MLP neurons of a small language model. Each row is named by its layer, matrix (down: output weights) and neuron, and shows model dimensions 96-191. Each number is 128 + 24 x the weight over its row's rms, rounded and kept within 0 to 255. Numbers have three digits each.
A block is one neuron, or neurons of one layer that tend to fire together. After each block is what it responds to, as a language model described it from the Wikipedia text at the highest values.

L8.down119:116137124148139095078129130133095139162127146152118099117163145131134142132143095115089123140140156094170157128123117123106125063134101146114138110119120136147151135154123097103085095100094117106141101123146158141148115157147145122124145077144126179089134160115138135130116064109147116118
L8.down373:100112125096074121145123140147158122143139127171146101116109140132138111083157127138124101144105116111127149081138205132154108093165162140138110122154131107115120128122166131143120081167121173129138154120094148165082171132106146153096157122124098127136117158128148162138107109147165134103
L8.down394:119138126082138126098145190123063158108105145105162094136116096148113150134096076125137167148130126118157087130151129116128154108105096089164121148101103131102099163132123186162115128129114131144151132132170091147144122108133152150138141142126147108116111118116106094125182105138171093142
L8.down752:112141107085139108143114109137093141120121131111165087132147107091115164094155164120158122170175140137116119154118158145148133126142120096170083111136114133114114158147143079125116181109176095148138145126159120108108130154163154109102119116092078107110143125100107151085117134147140153129
Final tokens of country, state and city names, especially States in United States and York in New York, plus US, U.S., London, and table column separators.

L7.down71:112107120177120117078130147129115166146136156095115058109143144121158115130135118143105129132127162130124148127164134098127108121133139139122126097150134148148111145100141129093119103044141109155127094153137116177132091121162164132148130146105125129116132135096105121121101153091123162162
Fires on the year or place name filling a prepositional slot after in, from or between, e.g. in 2012, in New York, Kansas City, Missouri.

L8.down16:097135127134160112148126065186059117106108135139154127119150079127142134131115114157153157172100090125093093098102143129161133164114141102131143131152085145114142127118114127128084132116173132178161129126137175141129121114145133128130120128078155114142105120157152132105106135105131131106
L8.down73:093090140144110086115133134126146102113124134094153128137115124131132088115147126132153147139080107102134180164118113131146170147152129144084144092122112128113141101139113141121163128084162101168142118147149140137125113107134146111140129142083098142109059124111134107155150153115068187142
L8.down324:121117135125111197109125091122130111092138135094163148139141173123130143117155109139122120112124100096138137141109116113164134116134116086135164120147140151121126126129129150105085118128160129090117121103146166141158134130117147123120138117127089133128125092145137112058126122162114152132
L8.down755:078109136117161137178135106135141111156123098150150124130134126132133142118109103123139117135134120139186093120128163166119150183091138101100125124133151167125100148136142147120134155091142147139132157156128144102132125117146148138106089111077141105163111154118140154103097162091123095090
First token of the participle or adjective right after is, was, been, or were, often a word fragment, e.g. shaped, dubbed, shocked, proud.

L11.down18:073114131089124136103145156098143120116097144157127094123073168157113156141160148083094097109120141161152115143129166138144155121134115129102104119186153134125160089111088126149115130100079126162120120133138144159117171116135163137116098190212106124141112135167094121107098113141077161131
L11.down40:130172141133125124124141126100113140119127122144130085135122187166149080145139120104128108153126098132079126154147139106126113120124132107127110142151115162086121109127120135149113160126154094164097161128114110136112176171155145129159119133083093137165123167142149088142180156145122140153
L11.down41:091113162113132138132136114100124070166137169122099110100151139146079152168133129123173089095163169139119153084105077114118107140180121100133138144153120090104119153100106105195106164115137134154119155115153131111105158174126153147112144157106144108130127110133106154154102141138114141117
L11.down70:131124127117126083106177121127157113141094119078160086126098098130140152161144104110114115144141137151138073171099117144116123097135131110133131125140159099116163171163131086103141126127119148130115103147152101149117117133125117165118112127163143134103106151145120170127094132171105141149
L11.down100:125122090092115093128120132151135120120186143166138125082147154120156138100104134126148136144128125157111156100135107142154131114127150105092142119114154142152088131160163120134122171086115130127153157111158108080169112129125137169108103148133136089171123135157112151119124106134123159170
L11.down144:160138146113139095107155085130144112073144137106110108158110113113119169129137123143146097103130136123106107119132085139126142140152120113097105145122137113133155134141122117151163143108131112134132129096138154121126126115121166090115140107111086113112117115115095133157159140145084142165
L11.down186:103156084079145144153116111124115121153166088206154128101134130078133145111121128164139119105141155122131160155104128143120112106121116142134140108128118115169126109181127104147134111146099156116159117143122122093111082164143115096140163115161119123087114094192133094161123115109115101165
L11.down212:112182104159105109131118130146163132133113147154103092137138119099152107124089159099116145108142167143112132162149147130100141126141147138127106133114134093159115114148189151138112154113128125124162101140116115086142150138096120145100145102093084098141163132143112128133130096131117161181
L11.down228:150138103089136095148140146132137144082138132132143145104145169128143135111091153124125156157155131124116112112133126105162153155110134137122114118113110162115162116157104104133117119112129128106153137145166149098147074143160131120169110127116144111102109161129138123138136112151145115125
L11.down301:126132135146083118143069176107115106120084119115173132132132073145126177139090120111142116151136143124118153137116115130081112121137110131143145134094124100117105140079128138163079086156121137144111148118119202104102123124104145147083092100139147134132102145154122154132115118081120124123
L11.down536:066145104104132153169128131133158124106176111166109137120114131117126081127139119118130110128138116115130173121124125119126131132102135088105125127092161114148119126136123131195109179133121132108111120151133092106111146129144108108120118127197133115156175138102135138118162097145128144124
L11.down545:114122143112129153166155132146143145113171118106103124089133152112140155160130140103120155120128141123143071129132098141113163092130171118154106109140100147161104194163081143159175146111128087157112132109147155134112117108131134141158141141094106125087103152121111123120091089113134161124
L11.down563:102115132169154151133124149138146147098120170142061103103114119150100090125138152095139141137083122095125128131143134102129121140150148125101129127156194135134110128123104131129043134162170118122151151149137145129107167161180122124099108117132179132104120123121100169123100134141124103130
L11.down638:102123137115156153123113116123139143125076111124165134132132157133101146102143119147105117121124105080150130154119094131120182099141162127139135154118146148151107066173122122132146140138102108126091151139117169119101139106140144113153144099120096160149107149136114091139156120139191110145
L11.down640:122107121101072116120106175118142141093143107177116131085100141137134180106155129133105130168144139138103156127081089172125119118098141150112086149152144096138130168134106142131119138095150115140116136139113159114087131175140159117175140132105112174147125146080081129136134137157109140116
L11.down728:150146132156150154127126138162155166125142139127161146139102102181140109178120146079108131117143141144118113187090109135138144126084152126070160139104148134143126134134073128118121083120193151136099132115154129130158117119158113137137138152141113156123111113182106090131082098114137137094
Past participles and predicate adjectives right after be-verbs or adverbs, usually taking a following to, by, in or for, such as known, similar, available, ordered.

L11.down73:121117107138150099114113125161077128150106150102124216092117107116154158146131133055121137112137152171171128122143156123129132117122146131156120131166122114144167141150127125147152077127124156109147141118161078146114095102137114134151115129166154138125127144106133139084115128171110106141
L11.down244:141140149109097107134099149100134108158139117112129147161144128124138128154137126136168113127100140109142095137114132126106149087110131163121161134099123137161171133134134130132142127090167141140137120119143168101128178110139090112091153151133131128125078167123148138115140110126170152140
L11.down293:126094144158139183125076163139118112168154136081110088075129135101139131147139117103136125106083123132107153112169150126139122106109084132086102149132125126112130146143136159117142120132116139096114160085148114124115188161113162120128144136148119133103152077130134103111106181153119145111
L11.down308:112093109100122151114183147143101178098115153108097132120096139160088116151128113129094130122097103116146135147098140123137107137137161135142127118118143142149076138119148124155136127146125145088149103128106128125108134122103143121093129096125142092166090139115094125152148100162146150175
L11.down348:123122128128097111153084126133140153184113105130129120138132126109118186140140131185145121162108154147131098114167144102144131104120118142144106178124112091110117129136127133104152166104146154112117151106116110140162096138123144157120173129143122153151129151136087169165122134135063125142
L11.down429:145138146089171116170152149106071138121148101134178138145134125119112145124108130115109108095157116141127123059133188171163136145152111180121140132105122154128138103124132139144122112141115130103111134133139174126148109110102135105150081166119131127151123087134096152133095136107139130117
L11.down449:150162155154098160145101117092130143173107128132099111105145160124146157133116111092122132088163133122119105111122122131137102158131092148132139136132096134110143179150160116137075137091159162107143137137146127140126152109126169119095135094140151103136108152141158090128125134130169161139
L11.down451:117151107143122119150101138147148106095117111120137105122144115102184157145145147149101121098092115127155072121125154126106144125146166159119171141093101122088147155128126135069146169170142103170141148117113142145133154129144121113120181093148097168100136134155161137113115174132141164099
L11.down482:141112151149104116180114132144113144105163102125169144142119107127106121155095125144176121140127115110096121143155086122163141104081093102155138135140136164121160175137145070145109150135114167100110113159103121169117142105152125133088190112125114131157127138126108124125169133131146114156
L11.down487:131093052079165130188161094137122164100138159132159151160147148127143124111155095147150126080104143120145138094118104145131161132109135146086103135142131140168123113109103161155148103091117160132083145153137130108092116068140132122107120106113101066136141109146102118134150138157156118123
L11.down553:160115090125112140153118115138129158111138137137133139103104144136086183128074092126165128111179087115137128126105169096105149142113132098117177106138149120122158128127120137056147136156109126098140096098174152152097173160124138117143128094080107155097160103148135119148141152120164182117
L11.down556:116156123138122139106154125108134119159152177151149140099133131106145106128116132108128133137140172148073149186110157076127128097109105120081146119098163135110146133140136118104122111123142102150092145127149098152117103142098078117135143127133125129168121092145118111141141091119095099121
L11.down591:128123137082146139138144119074203071086062134153115133134158129139128163138125103102100116128119178156131149096133161149111124148121105131097117123129122149135126121121176129183135133144167132109101136151116123119089146110106126128130101136120093122118115118105141157123141172181104119105
L11.down595:119119115141151107123121162113083115120105153150162133145136140176161127169151066123126126126118141112164114110165183119147136145115139132094161156079150100136115170105108115151126113170093119138130158111113098076085132137142119089112118156142124133122147120171093118141141150128162152114
L11.down634:146127094118140130121146104114130124120144156125144131093141114155077167128148142098154156136091155192170127150128135166106140101128135151091116122126086121163113151104143110122173145136110156118082084117098157167139144133149173119083125094116134152140102105191102112175121149114077155142
L11.down760:123108149135132130136117141110154122108097111123122122134169097104138166162131118064075077140078118150150103123106111095160132110110132139098159133112106166128152111120108138145150131170156116130121149138093091124147114097096113123172167123071138135168105104122107126133122122128123149165
Tokens of country, state and place names, often the first piece of a split name, as in United States, Minnes(ota), Los (Angeles), Roman(ia), Alab(ama).

L7.down766:089116124144166101093136106079119173080137142139106121105132151077151112171140142151113169146146086128125132113135091101124126098147153103123142114148145127131153158169111129112127122096163078135147120111148116108138125130138169121167152179091117153100098145151101149142107136150127157157
The word right after a sentence subject that starts the predicate, often a verb, past participle, or time adverb, such as died soon, later, was retired, was relegated.